config = dict(
    head_dim=64,
    intermediate_size=768,
    norm_place='pre',
    parallel_block=False,
    beta2=0.98,
    train_tokens=728700000,
)
MLP neurons of a small language model. Each row is named by its layer, matrix (up: input weights; down: output weights) and neuron, and shows model dimensions 48-143. Each number is 200 + 40 x the weight over its row's rms, rounded and kept within 0 to 999.
After each neuron's rows is what it responds to, as a language model described it from the Wikipedia text at the highest values.

L17.up312,227,235,256,231,317,167,207,215,218,247,171,180,192,192,229,207,175,268,155,177,136,157,151,171,192,202,189,238,206,239,154,201,308,212,191,162,193,166,140,181,206,149,221,188,211,165,210,186,138,220,267,217,238,201,154,221,184,226,213,290,204,259,129,186,146,263,205,187,155,201,205,269,245,202,209,253,219,192,234,225,186,258,205,214,217,168,227,157,209,204,215,218,170,209,152,176
L17.down312,176,313,218,219,193,194,202,141,150,219,145,183,180,137,190,193,184,249,187,176,220,156,219,183,137,242,185,202,205,259,120,200,258,200,223,214,152,215,220,174,171,237,185,183,158,170,229,220,142,226,212,178,269,246,188,203,217,189,223,183,165,212,245,211,155,236,223,133,198,134,147,190,161,270,226,150,230,178,204,158,268,241,166,120,196,203,216,220,281,226,161,205,184,168,252,233
Blank space tokens filling empty cells in wiki tables (between pipes) and line breaks ending table rows, e.g. election results, career statistics.

L8.up528,152,159,175,215,198,184,192,215,182,211,290,178,239,193,191,126,190,219,189,196,205,159,238,201,190,149,239,172,198,192,136,175,198,210,220,208,276,223,183,187,146,248,250,134,121,202,190,279,136,161,120,172,224,236,170,206,299,208,212,197,187,220,216,210,226,148,230,179,169,259,161,284,232,127,244,248,206,192,218,286,261,211,194,189,160,249,186,208,148,113,77,205,228,257,219,271
L8.down528,136,173,202,244,226,189,215,253,181,203,173,242,140,204,169,220,248,148,181,211,183,167,178,190,121,277,241,215,136,182,186,221,213,227,217,87,153,209,158,184,211,137,224,202,120,234,188,191,227,177,221,169,237,177,178,207,194,210,207,221,305,193,169,258,102,189,209,236,235,165,164,221,211,222,243,168,309,208,200,171,290,179,195,174,199,176,212,218,177,251,229,162,280,223,216,243
Relative pronouns and anaphoric words that point back to an earlier noun phrase, mostly which or that after a comma, plus sentence-initial This or It.

L8.up295,195,192,190,244,200,184,174,209,216,180,193,151,180,163,205,138,197,217,267,205,240,227,200,264,187,181,234,264,180,103,223,184,225,190,180,223,121,218,181,178,227,210,173,169,129,200,271,173,215,269,172,257,209,217,179,161,164,238,179,199,171,216,124,229,233,212,216,206,230,168,168,243,280,187,126,273,152,208,220,283,240,210,152,165,190,180,190,194,128,169,201,185,294,226,180,175
L8.down295,228,247,211,228,185,145,180,196,193,216,201,207,190,183,223,249,124,225,187,138,234,204,206,212,283,139,98,229,181,153,232,242,218,209,166,245,143,251,189,172,154,238,156,215,173,248,216,249,225,174,139,177,241,131,204,195,178,139,174,233,249,253,214,158,194,177,124,214,204,119,165,178,155,167,200,217,185,241,244,137,233,239,210,186,207,262,225,208,229,242,214,135,141,123,205,206
Last word-piece completing a word, often adjective or nationality endings like Chines-e, Canadi-an, north-west-ern, week-ly, after splits or hyphens.

L20.up678,235,198,228,209,240,229,162,194,184,207,163,198,236,234,213,109,243,194,216,195,138,193,193,169,187,179,202,175,210,316,239,231,211,127,217,217,230,229,174,233,231,232,237,166,153,167,175,228,101,184,228,168,184,178,208,188,266,198,263,219,196,181,182,229,194,227,231,162,206,191,186,187,200,131,153,200,214,242,199,195,208,233,246,193,167,224,233,177,157,237,203,203,83,211,248,253
L20.down678,130,221,219,115,222,207,181,224,243,216,185,186,196,254,183,250,237,185,205,174,209,196,170,189,204,238,268,225,200,163,195,199,214,202,229,278,222,226,318,164,217,223,158,192,269,131,88,185,193,258,205,188,210,177,226,171,268,222,234,143,222,219,123,274,267,209,247,223,202,213,205,178,191,203,213,237,186,219,248,172,183,243,252,151,217,222,156,152,284,120,165,162,173,218,228,162
Words opening a new clause or list item, usually before a verb: relative who/that/which, subject pronouns (I, It, they) starting quotes or song titles, list-final and; also name pieces like He, She, Fo.

L8.up210,207,202,196,305,230,295,202,185,221,179,216,186,185,228,239,152,205,297,252,155,211,227,174,214,270,207,145,167,222,198,214,202,216,190,152,225,203,246,207,237,114,274,310,181,162,239,162,181,255,193,188,271,186,180,158,183,285,223,235,192,201,265,159,169,224,179,175,152,197,202,205,177,205,161,214,256,137,195,172,296,223,137,192,156,160,278,233,222,86,231,173,209,162,208,195,225
L8.down210,192,239,239,184,177,155,194,222,178,178,242,155,221,230,171,195,259,130,188,215,258,189,227,209,217,231,321,233,201,190,178,197,204,177,250,160,140,177,212,240,238,152,130,213,213,151,183,169,155,228,165,137,214,178,259,202,155,172,188,186,185,201,187,179,152,218,233,238,230,170,234,244,221,154,145,175,223,283,233,196,240,216,194,267,221,184,167,148,264,207,249,240,230,196,202,198
Final pieces that complete a split word (ext-ent, fift-y, dedicati-on), the s of possessive 's, and nouns or adjectives right after the or his, often before of (next, death, amount).

L17.up404,200,201,275,239,219,195,209,205,190,180,227,206,196,196,241,244,182,217,155,173,229,135,216,120,238,230,239,208,195,120,294,266,186,181,232,204,231,300,182,234,181,251,250,174,138,182,155,253,187,122,218,211,185,293,165,213,198,203,222,169,128,217,175,196,170,182,216,237,195,113,197,193,235,181,178,244,205,159,111,238,261,169,155,210,177,191,189,202,200,232,238,227,227,239,224,236
L17.down404,167,206,115,192,200,213,157,190,170,203,227,254,147,176,144,204,187,294,164,175,231,201,224,221,145,204,193,215,101,203,226,227,230,161,206,275,215,174,167,208,254,204,202,214,156,164,182,203,246,198,200,242,160,170,189,257,188,189,234,160,230,179,182,186,195,251,246,203,232,211,157,171,156,155,244,263,306,212,206,231,161,134,220,244,203,186,193,200,204,203,262,197,226,152,261,224
Capital-letter first pieces of words split into fragments, especially paragraph starts, acronyms in parentheses or quotes, as in D(aniel), O(fakim), (S)NEP, E(N).

L17.up546,181,185,235,202,207,144,208,199,231,196,200,226,174,173,282,179,160,218,178,169,249,253,244,125,190,157,172,261,194,217,177,193,185,176,191,198,210,205,197,177,205,217,175,163,170,187,193,192,210,209,153,250,178,164,227,195,218,236,215,171,179,253,197,164,260,169,205,250,138,169,202,231,236,166,176,290,144,175,224,214,196,169,189,186,207,209,187,159,157,162,236,320,253,274,210,118
L17.down546,163,188,255,216,174,222,180,217,227,196,195,216,171,187,175,219,184,186,189,191,208,242,181,204,230,180,135,203,238,179,197,177,211,200,195,160,174,216,479,188,239,295,234,229,209,202,187,165,170,211,189,178,181,199,247,196,152,141,217,244,220,204,180,220,199,216,205,218,204,210,218,213,234,167,203,201,192,240,166,204,188,195,182,178,179,221,206,179,171,219,182,118,176,123,229,206
Final word-piece that completes a word, mostly right after a number: ordinals (130th, 31st), units (30 mm, 36.78m, 10:30pm), also possessive 's and word endings (cubic, strategic).

L17.up202,134,249,180,185,232,211,174,234,179,199,157,207,218,171,205,180,210,256,289,192,185,85,141,147,162,200,237,207,203,259,257,196,183,215,181,109,209,227,188,192,196,219,210,160,161,165,199,279,132,233,223,218,251,223,150,180,254,153,232,273,232,222,134,253,166,180,281,144,185,206,258,221,232,162,168,208,197,201,233,205,206,138,225,229,204,278,174,206,179,250,205,213,90,239,244,201
L17.down202,117,175,176,173,130,206,179,266,242,231,175,138,177,189,253,278,234,155,224,176,143,184,189,251,161,241,139,216,195,229,128,218,172,274,246,167,206,260,196,205,204,181,277,250,159,194,234,202,202,182,149,241,168,206,201,182,137,202,174,174,168,180,175,232,210,140,87,231,241,197,186,221,188,244,244,193,144,219,228,253,185,211,188,167,225,216,236,219,171,159,160,127,189,194,222,211
Words that point back to something already mentioned, often after a comma or at the start of a sentence: relatives like which, that, who, and demonstratives like this, that, It.

L20.up108,177,193,225,146,233,136,162,214,176,216,183,246,267,163,219,217,238,187,205,190,104,213,158,133,186,149,229,199,219,271,236,244,188,210,189,202,220,187,172,258,274,246,236,133,174,242,195,165,192,188,229,253,270,167,208,188,195,211,264,208,155,219,233,199,201,164,197,173,180,163,266,229,228,219,115,128,235,138,126,196,257,114,135,221,206,196,212,206,117,156,210,232,200,211,227,234
L20.down108,214,202,173,175,191,154,257,205,159,183,169,179,225,114,207,143,224,179,160,252,159,229,211,181,244,181,205,205,152,212,324,152,234,217,205,211,163,169,0,180,220,174,147,227,200,141,233,237,230,82,217,231,235,256,170,235,180,226,181,184,216,108,223,249,223,283,174,266,225,207,163,220,163,232,142,207,172,211,168,239,204,154,159,230,95,237,159,172,198,198,245,166,265,167,221,288
Opening fragments of a word split into several tokens, often a lone capital letter after a quote, hyphen, or line break, as in Fan-D-uel, H-ome, D-isused.

L17.up74,132,159,171,196,203,222,132,219,221,210,206,266,226,202,244,249,219,273,187,162,246,209,224,77,201,193,220,221,220,276,197,169,210,218,218,215,251,207,176,160,108,220,225,178,118,129,138,172,184,248,205,226,190,181,188,185,168,281,190,190,173,215,202,209,219,184,278,243,193,200,199,302,198,238,196,218,219,188,181,223,249,202,185,175,245,237,221,241,128,236,146,243,170,225,186,153
L17.down74,212,245,224,208,325,203,161,180,190,191,204,238,211,133,184,227,112,220,248,202,267,164,185,193,222,169,156,223,176,150,190,160,209,189,154,195,209,222,295,156,291,293,183,306,188,196,208,141,178,192,114,252,225,234,227,143,225,185,181,134,236,211,247,226,194,251,228,117,142,176,217,214,208,211,170,267,196,230,167,165,112,222,188,273,141,259,248,230,150,148,259,182,263,189,223,211
Final word-pieces completing multi-token abstract nouns, usually before "of", such as identif-ication, activ-ation, endow-ment, and sometimes "this" or "following".

L20.up712,177,203,188,183,191,155,154,225,164,218,193,187,187,261,195,168,253,242,252,158,162,262,173,248,228,235,168,168,209,241,218,226,219,138,132,192,202,151,196,225,161,172,238,125,196,201,222,205,158,212,277,249,146,262,202,298,185,176,161,173,140,217,177,219,224,146,228,177,222,182,244,193,222,263,203,183,270,161,280,212,224,248,206,184,197,153,247,162,247,259,229,253,171,203,203,208
L20.down712,151,159,230,212,218,177,214,173,141,226,201,179,205,276,168,237,274,193,180,213,211,178,207,206,163,212,174,189,236,203,150,197,214,186,191,236,199,156,0,205,206,229,155,245,228,201,224,195,267,287,192,250,163,211,114,223,177,177,198,102,203,178,195,212,139,193,161,229,230,113,202,177,217,215,195,165,236,254,162,151,233,218,216,182,201,212,191,242,207,260,214,223,228,153,159,162
Line breaks ending a markdown table row after a closing pipe, before the next row's pipe; weaker on the first syllable of a name (Ha, Fr, Ko).

L8.up264,162,247,200,150,274,187,86,237,192,152,181,194,189,211,248,219,145,218,125,206,189,158,188,259,217,199,163,131,189,242,236,158,209,186,202,134,144,227,172,250,281,189,233,131,173,212,177,190,180,202,195,201,252,272,196,199,165,112,231,264,264,215,286,198,187,176,226,187,189,60,151,248,200,167,219,190,127,198,195,200,233,265,214,176,188,245,190,189,251,247,300,167,152,242,163,156
L8.down264,179,246,224,215,185,238,161,201,196,206,224,177,188,213,186,145,253,134,266,260,121,206,266,163,214,106,180,167,168,134,192,226,158,216,208,162,231,150,164,191,183,219,210,205,202,137,224,195,182,259,210,209,151,144,177,195,135,194,239,206,242,115,170,236,202,211,204,185,228,247,163,210,174,232,168,224,303,262,170,187,161,210,158,202,193,237,180,214,222,248,130,246,204,216,157,165
Blank cell tokens in the last column of wiki tables, just before the closing pipe, in election, fight-record or sports rows; weakly, word-final suffixes (Fab-er, Dol-ls).

L8.up390,226,188,220,225,177,185,213,289,212,207,186,230,305,223,173,168,177,228,168,180,187,133,147,228,235,198,213,242,221,265,214,222,236,211,206,203,167,289,197,208,105,168,255,172,126,234,144,206,182,177,250,183,296,185,193,222,161,209,233,222,172,200,178,158,222,190,233,162,197,212,188,155,231,172,225,170,112,173,135,273,220,196,196,156,179,231,227,211,201,192,224,203,278,230,226,282
L8.down390,254,147,157,177,156,179,213,192,116,181,244,204,224,219,250,232,159,205,192,179,220,163,295,186,126,244,211,211,191,274,189,196,211,184,207,152,194,187,213,148,223,215,229,302,218,141,182,187,172,148,165,207,137,219,208,188,271,251,138,177,193,143,198,244,157,205,255,227,183,172,197,149,169,163,216,201,221,191,198,218,208,108,264,137,242,242,217,230,207,224,191,181,234,232,251,236
First token just after an opening parenthesis, quote mark or heading ==, often a capital initial or #, e.g. (#87000087), (NED), ==Post-AFL.